Weights of a small GPT-style language model, trained from scratch on English Wikipedia: RMSNorm before each block, no biases in attention or MLP.
MLP neurons of a small language model. Each row is named by its layer, matrix (up: input weights) and neuron, and shows model dimensions 144-207. Each number is 50 + 10 x the weight over its row's rms, rounded and kept within 0 to 99.
After each neuron's rows, "fires in" lists the words (lower case) most often at its 100 highest values on Wikipedia text that the model never trained on. A number after a token or word is its count.

L4.up846:61 30 43 60 42 45 36 78 40 58 48 49 35 66 61 57 53 43 69 56 43 28 44 45 46 44 54 38 53 70 38 49 61 36 46 34 37 47 47 45 51 56 52 52 57 59 43 46 53 33 49 33 59 50 58 59 50 55 57 43 55 38 48 51
fires in: "on" 49, "in" 12, "upon" 6, "at" 6, "letter" 4

L4.up186:54 41 44 43 46 59 56 39 53 61 71 59 59 56 60 47 38 27 71 46 57 62 55 45 40 58 61 49 40 41 36 56 62 49 51 40 42 40 52 47 63 46 36 44 55 57 44 34 43 45 54 58 46 56 49 66 47 45 56 43 41 33 39 61
fires in: "season" 35, "game" 12, "games" 4, "series" 4

L4.up807:56 62 59 39 42 55 57 60 44 59 55 62 49 43 52 41 53 41 36 57 53 56 43 41 43 26 60 48 50 59 53 53 42 62 63 52 53 41 33 53 47 57 54 60 47 45 30 41 42 68 56 52 57 55 67 52 51 42 51 43 37 39 47 73
fires in: "place" 18, "built" 9, "established" 7, "history" 7, "made" 6, "out" 4

L4.up311:59 45 53 59 42 63 27 61 45 63 58 59 51 45 38 54 50 45 68 32 67 69 52 50 70 42 45 46 45 70 51 56 59 22 69 52 39 49 77 48 42 39 68 40 55 41 37 75 44 38 37 49 39 44 56 39 55 42 47 59 61 59 51 49
fires in: "he" 41, "she" 21, "season" 16

L4.up1226:52 39 46 56 44 39 37 47 44 49 55 36 57 47 54 41 46 47 47 52 42 43 73 61 68 54 59 43 46 45 62 40 49 41 54 62 45 59 59 58 53 49 36 41 41 50 41 32 58 32 54 53 66 59 30 54 48 42 67 45 50 47 64 42
fires in: "the" 74, "by" 4

L4.up922:41 49 48 41 47 53 45 44 27 48 52 48 33 53 67 55 43 48 59 40 58 60 44 50 57 30 56 40 58 57 65 54 49 34 50 50 53 45 65 53 73 53 68 50 49 51 34 51 60 74 64 66 41 59 51 43 46 56 69 46 33 58 39 41
fires in: "the" 92

L4.up2162:37 64 54 46 69 39 53 53 59 47 55 56 54 58 48 40 39 49 46 68 34 59 70 57 58 54 52 49 51 56 42 40 54 31 45 47 55 54 61 75 43 67 56 47 43 53 38 49 47 61 48 46 49 39 33 33 71 44 57 54 41 50 42 47
fires in: "to" 30, "be" 13, "help" 5, "other" 4

L4.up1435:35 51 37 50 50 32 39 59 34 46 46 34 40 50 73 64 41 57 53 43 45 48 31 52 53 44 51 52 52 29 42 34 54 46 39 57 54 42 31 48 52 47 56 59 47 65 35 64 47 54 47 39 63 46 50 47 52 49 32 41 56 56 44 45
fires in: "with" 15, "has" 13, "includes" 11, "was" 5, "featured" 4, "features" 4

L4.up1869:40 25 39 54 65 48 39 52 38 59 52 60 39 44 48 64 47 60 62 41 52 57 41 52 54 57 48 51 52 59 43 34 58 46 47 37 60 46 55 67 43 41 66 39 59 48 35 37 38 42 49 33 73 52 48 56 53 61 51 61 55 46 69 49
fires in: "he" 27, "they" 12, "lexical" 11, "she" 10, "them" 7, "it" 7

L4.up1887:47 45 44 36 62 61 43 62 56 34 50 50 38 46 55 56 51 37 36 46 55 47 60 48 60 45 45 56 39 49 60 43 29 61 50 50 49 63 44 65 36 61 54 55 56 47 19 53 55 40 57 38 50 44 59 27 51 46 53 44 45 45 55 44
fires in: "of" 44, "into" 8

L4.up2479:53 53 49 60 41 42 45 59 42 47 60 56 61 44 53 41 52 49 45 42 53 69 30 57 43 54 45 62 43 58 65 61 41 33 57 46 70 54 22 38 50 50 51 42 45 84 24 54 45 48 52 43 56 54 47 50 60 68 52 34 57 56 65 47
fires in: "he" 14, "it" 13, "they" 9, "she" 8, "was" 6, "france" 4

L4.up1252:34 48 61 47 53 44 19 45 54 54 40 32 41 43 36 40 46 45 30 49 51 40 58 37 55 33 67 44 35 54 67 46 47 66 66 51 49 55 52 41 69 51 64 47 50 56 39 30 57 56 55 52 62 45 45 60 58 44 49 54 48 58 49 46
fires in: "the" 56, "their" 5, "s" 4

L4.up2376:33 42 49 37 41 36 41 48 45 64 52 52 49 51 46 56 50 52 46 53 32 31 41 51 74 50 49 32 37 57 45 26 49 43 52 43 58 40 48 75 31 51 56 53 56 44 46 40 50 58 62 39 63 52 46 54 44 37 46 50 49 39 53 46
fires in: "to" 52, "for" 9, "was" 5, "with" 4

L4.up420:55 58 48 61 59 34 45 46 52 71 43 49 70 60 55 27 51 43 56 42 48 72 57 39 45 45 59 56 48 55 57 45 68 62 54 47 62 46 49 61 50 49 52 51 61 54 44 63 57 36 64 54 46 72 40 33 56 57 31 39 37 49 51 47
fires in: "the" 37, "it" 7, "he" 7, "opera" 6, "there" 5

L4.up1982:55 71 64 67 46 42 61 59 57 74 49 52 46 44 52 49 28 42 41 40 27 53 49 52 60 48 74 30 48 48 48 64 57 39 49 44 59 54 51 68 29 59 49 33 49 29 64 65 42 46 59 52 60 54 51 50 68 41 68 49 42 53 35 53
fires in: "to" 75, "quamino" 4

L4.up738:36 62 45 63 55 40 56 59 76 52 49 58 42 69 57 52 52 45 39 44 38 54 51 65 40 44 40 45 54 63 39 52 62 60 59 45 56 77 61 49 38 40 49 67 59 43 59 55 49 45 55 46 60 54 46 50 53 33 38 50 52 49 39 49
fires in: "to" 61, "nostrand" 4, "kreskin" 4

L4.up1586:45 67 48 49 28 39 39 61 45 48 50 49 51 45 42 51 57 42 66 46 58 36 35 54 54 48 61 39 48 65 61 51 51 43 45 68 55 48 30 42 37 60 49 47 44 61 48 51 56 44 49 47 56 56 55 60 61 63 66 47 58 39 39 53
fires in: "there" 22, "said" 19, "stated" 6, "thought" 4, "saying" 4